config = dict(
    n_layer=12,
    d_model=512,
    n_head=3,
    n_kv_head=3,
    head_dim=128,
    d_mlp=2048,
    vocab_size=50257,
    activation='tanh_gelu',
    norm='layernorm',
    norm_place='pre',
    norm_eps=1e-05,
    positions='learned',
    qk_norm=False,
    attn_scale=0.0884,
    bias='all',
    tie_embeddings=True,
    parallel_block=False,
    init='normal',
    init_std_qkv=0.0182,
    init_std_o=0.00372,
    init_std_up=0.0182,
    init_std_down=0.00372,
    optimizer='muon_variant',
    lr=0.00497,
    lr_mult_up=0.914,
    beta1=0.95,
    lr_head=0.00882,
    warmup_steps=200,
    schedule='wsd',
    decay_fraction=0.646,
    decay_shape='linear',
    final_lr_fraction=0.0,
    batch_tokens=131072,
    seq_len=512,
    doc_mask=True,
    train_tokens=1343000000,
    steps=10247,
    dataset='wikipedia_en',
)
MLP neurons of a small language model. Each row is named by its layer, matrix (up: input weights) and neuron, and shows model dimensions 341-511. Each number is 500 + 50 x the weight over its row's rms, rounded and kept within 0 to 999. Numbers have three digits each.
A block is one neuron, or neurons of one layer that tend to fire together. After each block is what it responds to, as a language model described it from the Wikipedia text at the highest values.

L2.up323:627538546462472511407467459475568612550461477517480547546616603523511502421568566526470554377603510481448561557531494407520580483439556642505495475501549574490435447495479380508472510450531493392575446503565521442426575498451446452506570462478535455476618550536428494466498518447542431567503538435490487474462467423585456465554443499534462551513428516426452437503539459514419441465442483505571527437476600449380387559563456512538401461468378437569505485515494439477572608601504531502535459526526520498480569530437
L2.up643:485511559456455481381476523416451524517513544548491527475528432573473437542606499514524495537525498468484522542549460427563522503481547444444468432540512430485457496431550625490400470520369604422541487446588434536457552446442506409506534562393497520470615439536484470529476425546490453492446485581621493494563490527437528482526459558514468537457519442520451491456543483557502494497449528457446554550536450460494552443476415576521520500531554552549483520398546509447435554552487523474459435490570580483486418492523
L2.up759:542538434485477488468505415513504533437521523497418526459463433498475463466468582555433491466464485449552576498465475439467582561500455545501607474445503533628470536426553533572578512498557500561514426539565490459483513466421527591411617495446524491525496524487429539406456421486604565428479562471487516467537445451547494529537504508550438404624515530436495544456472416515444513516389443500463537515413462455471417531534550529615500427524527463476553610494488500466446475526516510509456531403500439477536485501465
L2.up852:512478512455390537496504468508573502529479459468552560461485458573480426510568539498495432462476559463513540555500513494518450423445533492357535502423598469456428548546525497503560520491487559503397426474607504394454429474470462509430500421446494481530535522524538546554549560450574470398461469482513531528519450457558494528481559536444479569533461481609478493466538577495518486548518525482565542453475547486515484528452586443480525493562429470521476552440483496583507544564559452488420558487424595435515581477505
Responds to: Indefinite article "an". The article "an" (and "An") in running Wikipedia prose, as in "was an American lawyer", "launched by an Atlas V", "had an intersection", plus scattered word-piece and table tokens.

L9.up0:470327413525432468465467440480398420480539503473511406505509541453453448483434542584550570516445518461557449547464513546496445451486516573509521505551434460492500514589417507470447494489472491586538450481573477498436477515546520472546485519443544595438507548497480498503480425489547542495530561513522522471538513502497607523494382502484538494465515424425531558468405524542411473557506532490477548490456443437450470451540519499574422548521526557526593512485529507410555447593491440431609539523466547480609402544377
L9.up126:588505406587452527434543515541479524472583468495426566393520520444571436509506474476531511530555450521430452520490498525463470417571499390500475543503463482533546550473412428528519475489475516453468468503473533539497461461557493504462537463527509486428563478479505527442488462471551519441479503434465564474460429478563481483550492628496420466538462493431551567496475510455474549514563596483528466446570493462579476598573503462572433538535495450575526532441493454468463464572465498493488460562481502519579625518501
L9.up182:538502506546474556436484530583559473495542493547521458444469504490438528541455554475476559488556519476511467546534511534479476530531498517472574486544567529487530594420556538516460499456537494550507497489528444455573500420546508522565530510442534527518498599519503456389513502497524547465538497434515435519536575526473495532526547478456466513491445527565494535510554511454499525504486469494566479460546523388466464521540465477444476694407536467608484518530449498524459455463477478530485461550426477495442457498510
L9.up269:416528442537522488457571436568552482447505475540508530448530544481484514509554424544449508522561485521523526465458517456496434528501502494602564498432446518456466548446442491505507429350491622514473596506532606494491523462518470396450494559540492506490494481497418528482406501424537440491504467542575609480483445439474525495521548506442467369504494404399481552460572439573494384573470584546513495485571495450543530504484518474445444566485511556481562594463523579616454539405461527562505475417606501522545509525572
L9.up382:504583484537503451550521493516510435543531596451481580441488504436524535506524589533555497521543490440533562609445476482460557461375445488492499470492489441513540507537503556454448547464580410562513456485544499493494485562403572450471626453537500569425509554587520488475429461533566573455510454456493601497550467567494471523463575447542470449409601514528477506464475539473504527552436506474507475526502475486444474598469395553481588531495506587500514531381410524514424534478434477485532453564519436425558520449515
L9.up411:628527482424473525526569492554516511452497431497500532486468434399437491460395541592481432603450462524596481394471417454487440425529449477511624548448451538570558556449495565487469458477477478487526458513422448491402510548595497482426476571490493490552427447491466476408393519581452574460422526486522542524527422477497469476473519586557510535368508498541537481495493416460507519521492467491520457522496559528474548546498460461450439512540519500464384591415620442494467457468515472498552418545477522444496505459480
L9.up615:500495496429489462521532440444461482596487500406528475415450533505509488520517450608522524522487408537493520522512437377418419493464449514600507527482438490448517539508493617471487597491584362481526420373488488474559518484472520535420422595489542530532467474494487554499493519472489533400417498510484449556535452461493491509507381552535496549497447464443504475492493544523531529419482552525488480484425470477512427489567479439545475580420513484521602570520533578476490501579537434468553409470501493526531569445444
L9.up723:612482488419469392523506511535509525493463486555449528424545470425508476536515538538499459520506550444479514520416589389480554455565454529402488591454501482529431489518474443562475450473433421426479546517460531581563476516483531513438430574510435441571416574489461443501453509501464467450500434483453388467502572528528518520570540507481511524473468479532515431513520531545461512487498565458538517448636550496461485506439439411481496585479420437451505471535521519475531472537565399551511514567560511481516474455489
L9.up842:463539507497437455462525431494482470488513478490552513473471426536579377594418463576510625478503488526521411511555490515447424427555482558479457486453443505472467518514546512578531574539404447585519443435496432405417447476544524462456416584451527465459578534437432556414515545543439531533571472472581459539517433450460468486530474511441480561605539515459489504415529562572500487530640603495508511531467463463489530473512450471527412482456460503592564476441525495457571541508474401516523490581517610511599478466482
L9.up871:497525488529467528518487468585477505439641447499549446587434500468496501508472573581523549512540495520461521574460426504453484502465513551440510471499478610474509492547513508541598405464495460471451533515430454549499578395484461512538470542474426518529564494396475452543450442539608500537527476534385472471560423574589552509550489535522452500434518490430432389435576563449446603564483517518505445497471571400500544470516523530491528578534468530555569354540484470533482566488512490390527512557489451520533500472579
L9.up883:404499534442518512468569452498544447399532429419532579505431427493498501509495516452478535527595495465422468616407413438429444488483515460499507542462497497469500519457481444434517467421470471504431540459493435520494478530541479569478574572514508528560536448413512496591584514501632548382488437441495461514497525456467522500504647551484495488484497561570529519433572420481543523464508495439469531581529486424488504509493493554474434559491518506514415613492492566583468567484558460519355458485405526483529543502497
L9.up1033:569434517542478406540432543510559489472532399464561490540504541460553489555500530498489471522515508464438495454422561497513556581399519510569564511451525539517542507507473540512528501487424496519512573481561530469517516380577473599434433547497451507431485509530492536468438493501557608539417547507530595561544485513527461519531520658440404448410418490486469544452547494472522540560573496537464475608426458476504471508517544467564438536431505488512500476589533566485469446404504523516462529475408500477528577543623
L9.up1180:589470508395509539465533468504489474604487484465463478428482487471558541399501475417365666517481484571456449451563509611380549482534520476443481549518458568496521433587540475459421485461529487470440520484435528437538540471496532491488563423451557469462477487497442507495489449499394591485518491472557452447504503472611439462491464546551462439510492518513556499483519540493528502501554509487533524438466495491576527500424507547528554580414481470389484491585549489499403542580522504447512418570452425540491472454463
L9.up1203:501417489599526481630535490532466485489545448499560532580451511521537534511594515522616536543579458497583494561401525441441534416509507507579479430453523426538478482524536552423488512492447487438507551481478560550454589533442600549448499449510551498456423444449480533503448439532475439513538497430428525452501471483502507414432552479482401474491449500475494518534537518546436518413401457535661408531441500470462510508501527600528470552483443486579592579521459457538439546509517464488480478612495518527458508548497
L9.up1801:514484599521534482518500513560507531535512412482507604479418498485517512486527400498545565521517556531658353489496495489516420498460551469471502380533548398508525454518521435503488481465462497442441528527531440481558459460493543520483576603594437540535462568553524518563543471478537554509483522452485568484596578575501467553559460508594480438438463606483493556432536576514427441464495496575563458556586478463594497517478704483459483528469457502526518459405675518499466460516515515577501488495443505532548543494508
L9.up1860:537561548494540496485526505531535480487501520488567520512513491439401535563481531418551473583488442575462542481415584504480407513547483448567588544538433498512541531484543622528461452465418558536461437582494488499432528484586462417524575528519502537419477463489563474518483526558500497535437462458409488492549539461523419505548463461558505500421546508485518573517554512506460521467657415504617373503463477497441521488579469565475468523520624457589415549367428547484368494487512484544456473568469504595513506436471
Responds to: Separator before a name. Pipes, colons, commas and list dashes in sports and election tables or lists, just before a person's name, as in "17 | Armartiani", "1986: Dariusz" and "Mrs. Mary".

L9.up265:496535536456434480551442538460518508428507489477510552572521504464428581450480452431521513492505478515533476549530499496390515516538443395552529513535479536514453450440474471567472532459415518500474487478476509519580475558570501523429561488485473495520463608496461472561526497549485496544484497459437498520568616573490581483456550473426474477574538464483496578539454451496469514494575517555519508521356541496512540484495590553474417467543504496527575506405554513543524466513555514414466576520439426484498519480520
L9.up270:456469439488496520514481517514491478576585455444584421521433438463431510545535569578552536479515531571443451443532501420447434469410323544570533543536426422500607477535514437556431505466615496508507528472496517454419473496545493482487486434566443498480576509483514421589510488469482548462507474478601490488535488439532430451424516452544514453557500422500429442401413479548424490485517536409423435563409493484421570545465462579511470491478445576465439514490519479585478457477566487449470535473528576421443484544439
L9.up732:505523558486548479409529480500404528486543447460507381510533536535466538517561535435489482428555523434497468511550435531535465452465447514472527481490469442378499504575498462565466490558455615532538469520451480481539476512479521454414543539534456525486426448470480478634463549493555529526439484505536523482529507496496529533357549471582593431505396547479447632550547533526401507636563568583547454571518499474554453479511519544441560486486444489516481429571486551467495489510448468442369480624492545499559514462427
L9.up974:503463431560423546464434464602538539374542521344498511501470486490407454436546476531494411508558480480467548410435545574584551480473465538522451579480563518498596476414541476438476507511463516500543525411507466555460494627514515543493477516445475479598525451443434484524430500554470583475512455571533551495572454466426499475520510555548417576494485462419508492437516488455480424493460537417578491424548490547402524489515484436506468542536492498523548493380546461418477506557579535450522564589475473525423565418552
L9.up1123:554489484564514483496547541624506546549576555485506504449470520505460509504533523552477459499478465507526377556493450460461486524431450511423536507503507528502571467571474475412497498440525587488555502497565458538473517542466554427563497554595504561531516476514575492538492502458526538535470537498445474514498500548549495492522515470510457451479586394439551441521499445565452495498471525513470527571527494557523457561545582476536560468386493614523489609502530524415520536391488408516457484452504493484522496473562
L9.up1241:446539466498603419493549470436571480361519515495552483530482511422556465429511544513559506574557451484577433532522496470514404505477485565422529484379423529462454588531504510595423524515551532482453531497513562546561454511506475473525490421554499580492544520444522475493447513593542499490515490366524480478573377502593571474527543547473443545522476478511663523489517597525582546575496424492600450465508547560446487557438447516446580516545547560427567444538531484558506511556486517451462475603500554490437544539555
L9.up1383:519557531456411509491453525463545420505480625449468535456535422361484522452562566546533515395464478539539489566437469466518454501514426482471501478454524538459486390491440580478544431474566538468498458503507505602503476544592455508509503488484440520525437457518475469499629436492508503560422516512519524468539510550512526532462525518487497501548494476460476590467470478433496507569522464530477494466520564536525569449418531623471467510489424506528481537487512400414443532533520477534475410554551506441480493515434
L9.up1399:520505518541521513490563463614418534479512529446586500606504508531405461511584553515485510558387503464444494452580472568395534444498489410492557572522529429437510439567463532438458477363477550452344476490543437472519478525471534518486632454559416515539496528425514470515501416518495592500556460500487501551585447535497397480487534470412487487473495454525493509511449484454494563611533498492588510440458595581442459514452555508451591515478523489441511452477511492472504500563465486623417507503547472645460486582534
L9.up1407:590552499550460473602534485556510544519633583521548509425502509422476364450458515527539464524500540405514520480496466463543580492538461445454414467504475529456450420538432414597485450417534480479540540417527525511468536524564498558418557482549513491439450484430529530518381509547452528482454580540513510461631470558488410545522503487535466529554436462489469441457457481541545462586539531474455414442528520547484550622551444471494470505432519477507436499482546502472570500517447556581486463449521537460490495465554
L9.up1470:479503407485480472555516539520400501575546526486547487474547556468559532530543510484458523501513504496484524556523549584461519441453520519451384492523512582569519456430460486445485478520536507519430472454516556548476489510571548531557493572562451433435567455375425542559456434529436499514595544430466489510508510538517554501466583501536464490470469526618476626457391507459511579495576598532525488401529551433437533544524521562522476570494508596467542490473503530515495553544495427589498450419500424490449508467557
L9.up1517:582590535532452529457536495520581637522584464535550428511445483516431450534417512545556515474525590501518569620522503574462518488517442483559479575507509503560524611547552554483469519504514495578554494469534581514531556527436542438576470436580464541507457591496441430530490543480472509403463440469463498471554490420603576372571465434498518466472509508470449461483451521555502449428560488492488498503391512592454384473421496565486537464531569527471530484495426561554498476527516502493508518462496499480394508427444
L9.up1601:551520509507538504453488459531577535513626582472457474444518449497414532467462559501586487584392523532457508487546542471442420502445445423492402541594468576532477531449406485509502462479474590486581484598580452538564516438447475592494527518511545472471486560480461498479460473434396549438586515465520494559474536484503517534408446553529446577481452512425520457461520504490467517470498496518499505438491572472462553557381496571502554504415525544522449475529383602523490502468448535509383515488602534443487609545494
L9.up1785:430554503573616517540628576530450474535521517465470428507588514452506546491535532526521411500398500533527405562505465610490429481493490541500542470511577387491603551623488581468454541480442525475447478510496497480492484404637491472528500481555401532468532386442449521497397470581516510516529523430521428429499394441508533525499516453633481439496505489540499468508486557541456527537495469519554507550550546500486420544556494570481432560503561454483410434455524473385540543559487457460556498491448495508441567517487
L9.up1788:541478597518431457399545523411460502577491507491603480581457459482451476496514618401521451448507534552462431542513514482417495529475593495553554522542396430460494445455443450486519578542456441560534500488523459566474522496513533533479532470551466606406482520449477454556507422411472552458520506450455515482518517389486453563528488580448498475511470488516440457530477433517477515467629443524531516567497496506465461506541495505531456547541441539404457556551508585487476554529599458450523508431481464522507545519558
L9.up1898:454338493536454464520545502472468476547514506506541529450482476430522542462514555539454573532466443557475624499435584508531520498522461481533592536508411412537437401503484581515545498466468586457518551484561508491418478534517533540507433567468486513527564488430487506493468488446497484560496423479481553411529599509426550446510537507509535415540549482392531475551508568532539488543562497404393556417591498488406520598423422452540550477527502419491441580432471467463466513506474433480497466512532458477492530422520
L9.up1977:389509477468521554556470441467525520515448522463550627472550511551522518519543517536455471569587424464514495552508481475495556552474545505531516474534453412475418470544508454569466463535481506502485481506461436420561495559504468478526516589536491513466446455433529430576523488465601533523486459548579527492540489614513514418493422496486583455510439441513487521453464445461595479452530438492535500512427508475422640370519492463424527534532551489444490500473510491560602563564498464561462485570461388587483479493485
Responds to: Token after a subject. Token right after a subject noun phrase, often a verb or connector (It had, and has, with) in descriptions, or a table pipe after a team or player name before a score.

L2.up224:529451487553533486521548560472458530514488579429524438517591407526535581454573516473502525475472503502404545489524536496432459505467630478431456550547517518584579569479512520493423497532486487508503475470478606564554525473537489505486545510517514531440476444592502481525382503522500546435502533505470559551512492519438469506555427438507470564519508621397473426520601456477412558534577523540499466529548489498456481526535502485565441532504621578509439567510548540429457429541431480458553494452419478484552479497496
L2.up709:474485492598543426444481558482469464512511508569473486451465564474482502432470573428416494652540444440537564574498512498475502505469484606451514505398464415587460510529621505599604431590540490474459546588596490605482511538427526528487533502556475449485528503486533540505496458498576524481560531485533520416525565486549438535463516398364452504462522584527513537560495551529516581521510570443409453522462600487559521432429415504489441544498566586482565485478539504550546547563459516505510451447455493402392482486395
L2.up783:531497497588550557519525459536502487444524455480443417511542483564551448381521551529459546457609438530511534438487482501527538526540531546482489529503530454535518534506496519472534519457409537417511556426586472451508456581468546491499523538388545528494505494488480455527455572460497589566486467430453472503484503427531591602526441462439458449496523458528455550509478448420451557458531507483620533540527601500523378508479547530480475501478524483481475536485494591398546508506479486528476435441442459512551468392476
L2.up1767:483520457523476519412521422541476568462501508490521520539536469496599419537444569476530464506504401410451552499536443535498514579585547612419547534541511510458495546529524450582528493592540389540399518499497588584437465565510622529485490471495476540420443479528508540535446508446479463551474416560545490516516574459495502504476456456474537418463575593472422528572430475467498605441488476578529519546468546475545398464370469494429522516500522443512516549441565581467523552499411510436499478437412470491535513469470
Responds to: Surname-final tokens. Last word piece of a person's surname that completes a full name, usually in tables or lists before a | or comma, as in Jørg-ensen, Hor-owitz, Pav-ičić; occasionally place names like Stadium or Mainz.

L3.up1953:521481419528423515424534516574539519593540576533463489567576491501523482476491431533533562501488479564424519408593510567448467481517505539566486524479453471551578476493594504535543531575481580461558500520487477516508474497491436410504490476508436442439441443482444490545579545554517579585538484497555492450472392469501480595462412501549566419456580618504488553511470463487522451561491450451505526435543541485425470433484475529595548506469461493410429559462569401412488410552569547477546504567403443542502538460492
Responds to: Outcome predicate words. Mid-sentence verbs and qualifiers that give an outcome or result, mostly in sports and career summaries, e.g. only managed, lost both, scoring.

L9.up206:500542520479463491428514440549442521453536566551567573465517512523455494449564556513583579509444449470521498448565556549459547466490552548449506416465530542582482449498464541449489495429535454451525495447556554482584470417552404499440576492505610487599531461496421524495461460418572517462505460453590540546528521499470574584353496563545515599601526572397526537443433524413541548555570515470574525455502511418541520483550532493567514496472477517515464476505556536484515503539451505519425433517495536510438382540424
L9.up293:547459476532476564507509555487486450426489485516573497568528483566542539529480550547572425432521483418464473556475508612586599545491426480464513563421465486468469525510553516425465489504535487457574541476490534413479472529451511521393550505410568508529539449517533456592569531464551553485387546550460543519497490419566571489585510480539432544586542570460483494527426540433496438564505549408502488434617491484469426585486604516576393489478450513518561523505546451542530564503498475445451421500488540488440529531520
L9.up313:490440523628555524607566537437518551477547402501415480519491538569591563547450528494583494512535589467475572533421511496554551530562539586485579504466541490514380535546452587519526499482586593514474506468527473520484409548580463467570499531536455431527543554481578538542480418569550517581474530411437586563465372472642499407552482416517592544455529565520496453486488510577527496546486545486544490482492573450466466518467485535479437543497494442507561482503508469526501551516450565605583499533483468472422511496458
L9.up364:446612501446478466452503532468480555562539479533509533440578590533469512455502502546572499484526490438519466527455516386598614485588481563516470515510500511486500436480460464519436544466475513379497481473469536465555573478498480571571475489442547548628470490484593524507476442339592445445527551471458460515436490456502519501592520486541522582572487522460481508483530555483627476470498473537558630422579508497437539456441511529461456482518519497553562514539471525525495557551565411449521469455529564406472565544454
L9.up374:526537493440552463476586516509415528533517445573477533476509518505506543550525542615493536515553490409551531585384481551525517503531472557559594447517450591506458425543436500434444609478454589534521567459577474615530483546520410480550469456503552493447505518457553506451501504451509483477440548440571530465472455572585439467541473463500450488396473521588495611587482540633527537527528497458517493484494483549470492507496537494504412467497458463565460448526505491584472439525536488487577538362462542491520524541409
L9.up457:504511452444430500433504456508487620554457457514537637478515522477552520488445549514537541488534502484451551487559564445485438463392502493482476412468543590552471476525469515470528528467456464554523470550475499450507609434539458448452450566481565467500587488411515530423505520542412539477568518515473519556530491540626525441455549511524552569432593532480496511528476552498496593463524467542563523477401556483620483592545480514383464475476537466443472519478515551494475466505458517534498519471460482539480492548419
L9.up500:534495514532521526527502570502402520486478510437537460516534378527549435463466497470538471493514447476570525524500469518488459466463471498484540528599498462572456580636499466566449548478463549507522595526501439469412530543572427486533485490546522465545446495463494545518532540557490579456434559421472558529443477545545463552513516466439439474609556575526505566412527570542441518474469454474538478452411486473450481510507500496493582509436530496517570487528574447420557483509430609503532550582507503482498481530525
L9.up517:442508483519454573460584447625495621462544495534466586481527538498462555405443515525430411449506568475552555567546492536508602514507542500440546533466403479510515518478483460534539479526514472467468463550553450378475521505550413523518499606482472498519550480529571550469463524490487515468400467491638464570493501515578503548478481491486501578582641526502554483562542445545453487478437481485471551416537547473513502528475456537486535474451420445488429437456457437347432490538507488484463458534522497497393390498442
L9.up630:471508464561597480563459537460459562459424484506453473561547520527511569442404513454535487501451461500413508392545509519490564478549462499513509420525470506511477468537535486429503519510424505456479527470480490438612587413501446540516532569481459431526506404536476516451572525496443567389508484454591535431374529517477418486529543481552506434464511512470571518510398513514448624508562610479506435490512453463398413506488535555556561498439476568532627535573475532528466504457448491563494462479564517499556550484435
L9.up693:456438532512417488356513360520525484410556509444558495529502524616410505522571515463518527518518473513585422524487554505469469499565485536438532496481534463464527569490530512526549480471526538525477528477513476496521528588469536494472397529515565499601541433564607474471453446453507493437536540472483392498519551420424491645444583464455532565495569452514411474467460536561478429536481471572530472619458538428577419558477456521460517498542517560556533465513536479483521541558536528516522446539497533458349523540473
L9.up771:529582499471466483453537455540426548338538559454516503556531449496480669454577420527571538461507412484463529565459525485433448505619422559480607578458602491491571536560583470484426543536582557493520500543533489550524518542474587491486602505530463523533516472526423488537451515517488536496494579526505478464411465570505489576571507431519596466528432557497509514527429420498441502508429507578570490578428458460524506390504499515542471490509577462481445433559489519453603495526485543396465488451448499476547483480540
L9.up784:491494506480408448542485584479449477427520438434549493452561611627553580441502483451575555386526563518488471425508478512531527508479565515516496498536491476522568414518439481524473475476490597479471482506539534533541476522484520509564503500528486533503503513595498556609536534457488531457461542461483459395514562444551593577491517488501560505463520540519638537566429530461465563534520590501479510527419564533441564494432519424562495428468606521536578616490577500440446484530522564493434414483341452466516438549399
L9.up925:491527569538547480489425500451575509557512484517399519516513465419518534521471503578414536491505477445519530501408458490461517469585473535566578446442453551480503581473490510476493528486464621511565522546521483470491415486508585516547528514513531481560433559521529562518547490490525504435535461502550478470530518473451431508476528504519452543452593522532437555461504586519434532538513507493604439544480567560507471556569547555489453479552560415387439428437455548494454502526507516436515443566474534477494518561422
L9.up1023:526496542519414565470535490543427466527485532479529562384503523584512467544576634559530496574494469517503540439441629495433543485399443429506500442540531584587420594503462453409444549568441507488444465504431498513561602530559491430445498557425478489513539486438533483542530571475471517433452573458462514463487491478601466562547522460428438472510457533446482507530504529468441516574574470512487604411493552517607486575576541445482508508543506514504510519423487431505528502551544432499572355497511547493407534511500
L9.up1068:551512519507465382489469620510485497515373535528552465546395579608505506479489495520464435526509512427476501399461430415397610577491488527533602504477615524439474512505530489513468526381463478494447515466624405455527575454571466600468470579547536585517569464506500584554485499439437467464517575566420494576411457470529408465527481518426435481448443483560446443457341556571442527531540577555550527587393488474507536509594482557469507508474487546548530458410431362488543463515564548493479543437464544391538466508415
L9.up1249:530562556511471466553503547480404455537492410512564492506528557508497479447526516535499484504530411480616437477487477513493490482541494520447578418494504562541485503474476467470374551484416573419530561444536540536415523462511537458536575562527555446538533546418411566537527482441500495462468622408435526473571517453593434558515503479472492541592461508524507521532488432491457505525436545526586480495551664490459499468487517532585458448505464482514523432492556532497547521531587486517550580598530425427460461541487
Responds to: Indefinite article "an". Fires mostly on the article "an" before a vowel-initial noun or adjective, as in "an outsider", "an expert", "an ancestral"; also weakly on word-initial pieces like "re", "Pr", "Gr".

L2.up41:439527518422523414498494566506540545573500560475559526517461520494530528472517561481540468520486572600540518537474577508552461507434525472525498585490543504484493494526526559506553433488556444421468455498444474424425541638540471486522472395482497522514530475496599593426482563556525545497473510499519462450604462454495466594518419496514400515455560564493424433543445462512442446434520516572550555473517504488378461515509519548501483473574439523573459613456517472510484539493564460391619436495498427504463490556470
L2.up1470:506529380555598403514512489581512516498578544452453475546498430492595566475592524491510449523473467418477493625515509504512557466465537593395537508527608428509571380569445546470498561486479468451520465492499555460408442468564457464526465528544547552524559481466504445520524436523515364464467427464559467502641454511592503561543531472553467455444433442492432425530468470564475570485440475482546516606554569451486478567543462555455525549479564509460413452496626550514509398511498472421567486521426496511519497440572
L2.up1620:486539601419478487518374549559478583414416523474380550452492417541538423467455514569476429554526427486511526528490498487518501378578553454425546524498412499522529518517500512542478573479516500511550558562588488520606518529426445551437537509536544520302443496482503513483424475560627528511508476447483535566565508538545544465549504531515486503469453427455572583565462556453516507437504473504519528545594476475469468427522495518580460502474463431459448438523558537474512405485569496511498469534448511526474524502440
L2.up1790:524513500426501520503525472502520445485487537475563518503543439523478528395487470469490525501608454511424400523567425472342491466516475503510441440521497463523537519474476487452468444529491445449469480516555479484558516460560520521512533473526510529491481568537518525504464577524603530514529466471512410567567461470560514474546535428486483475489500589544531473521528462564606500476544400532565431546604481473462500598490485402463497558469404498525411498447467480477517486589529602462458510494510541548460464521491
Responds to: Predictable completion tokens. Tokens that finish a nearly fixed sequence, mostly word pieces inside names or fixed phrases: Pens(ke), Electro-M(otive), similar to, teamed up, directed by; also table pipes, digits.

L3.up1460:505455542506487553552549426431533376512446531474546372494536435485512448498444485545468521495520484522430468530528418502480565440529468576424491481622511472495535521510418471582501461544503434494447494435478517348478488432570483394510520500496575481484464430482576540482478480413470484514516613489546553488522460510508536524556542444439458540539521493516469563509520552554456512504608491548541527521557501496438573519556600450469511523443489466563525436507549460473556572502485463459482441513512556529579544407446
Responds to: Arabic/South Asian name fragments. Word-piece continuations inside transliterated Arabic, Persian or Indian names and terms, e.g. Asma al-Assad, Fiqh, Arshad, Maysalun; weaker on "of"/"from" after names.

L3.up1201:507464507533465509394546525549567498563424467543603545478560488538526521503464548467552506560594518422471524539400438446456553468461502517459543481491377512572488463567467418560476542568468536507524520440506387475572499508564462496539530530536443610485664520512515545622498457466601493476495550529558491547378446523585538529570478466548361527517415538428473512431517498460483526572430481524445542453481519487339468525551507473558444460482515432546461517522479464487521537511434488515491471549563504473495424565515
Responds to: Article "an" and zero. Fires on the article "an" before a noun or adjective (an Indian, an athlete) and on the digit 0 in tables, scores and decimals (0.64, 8:00).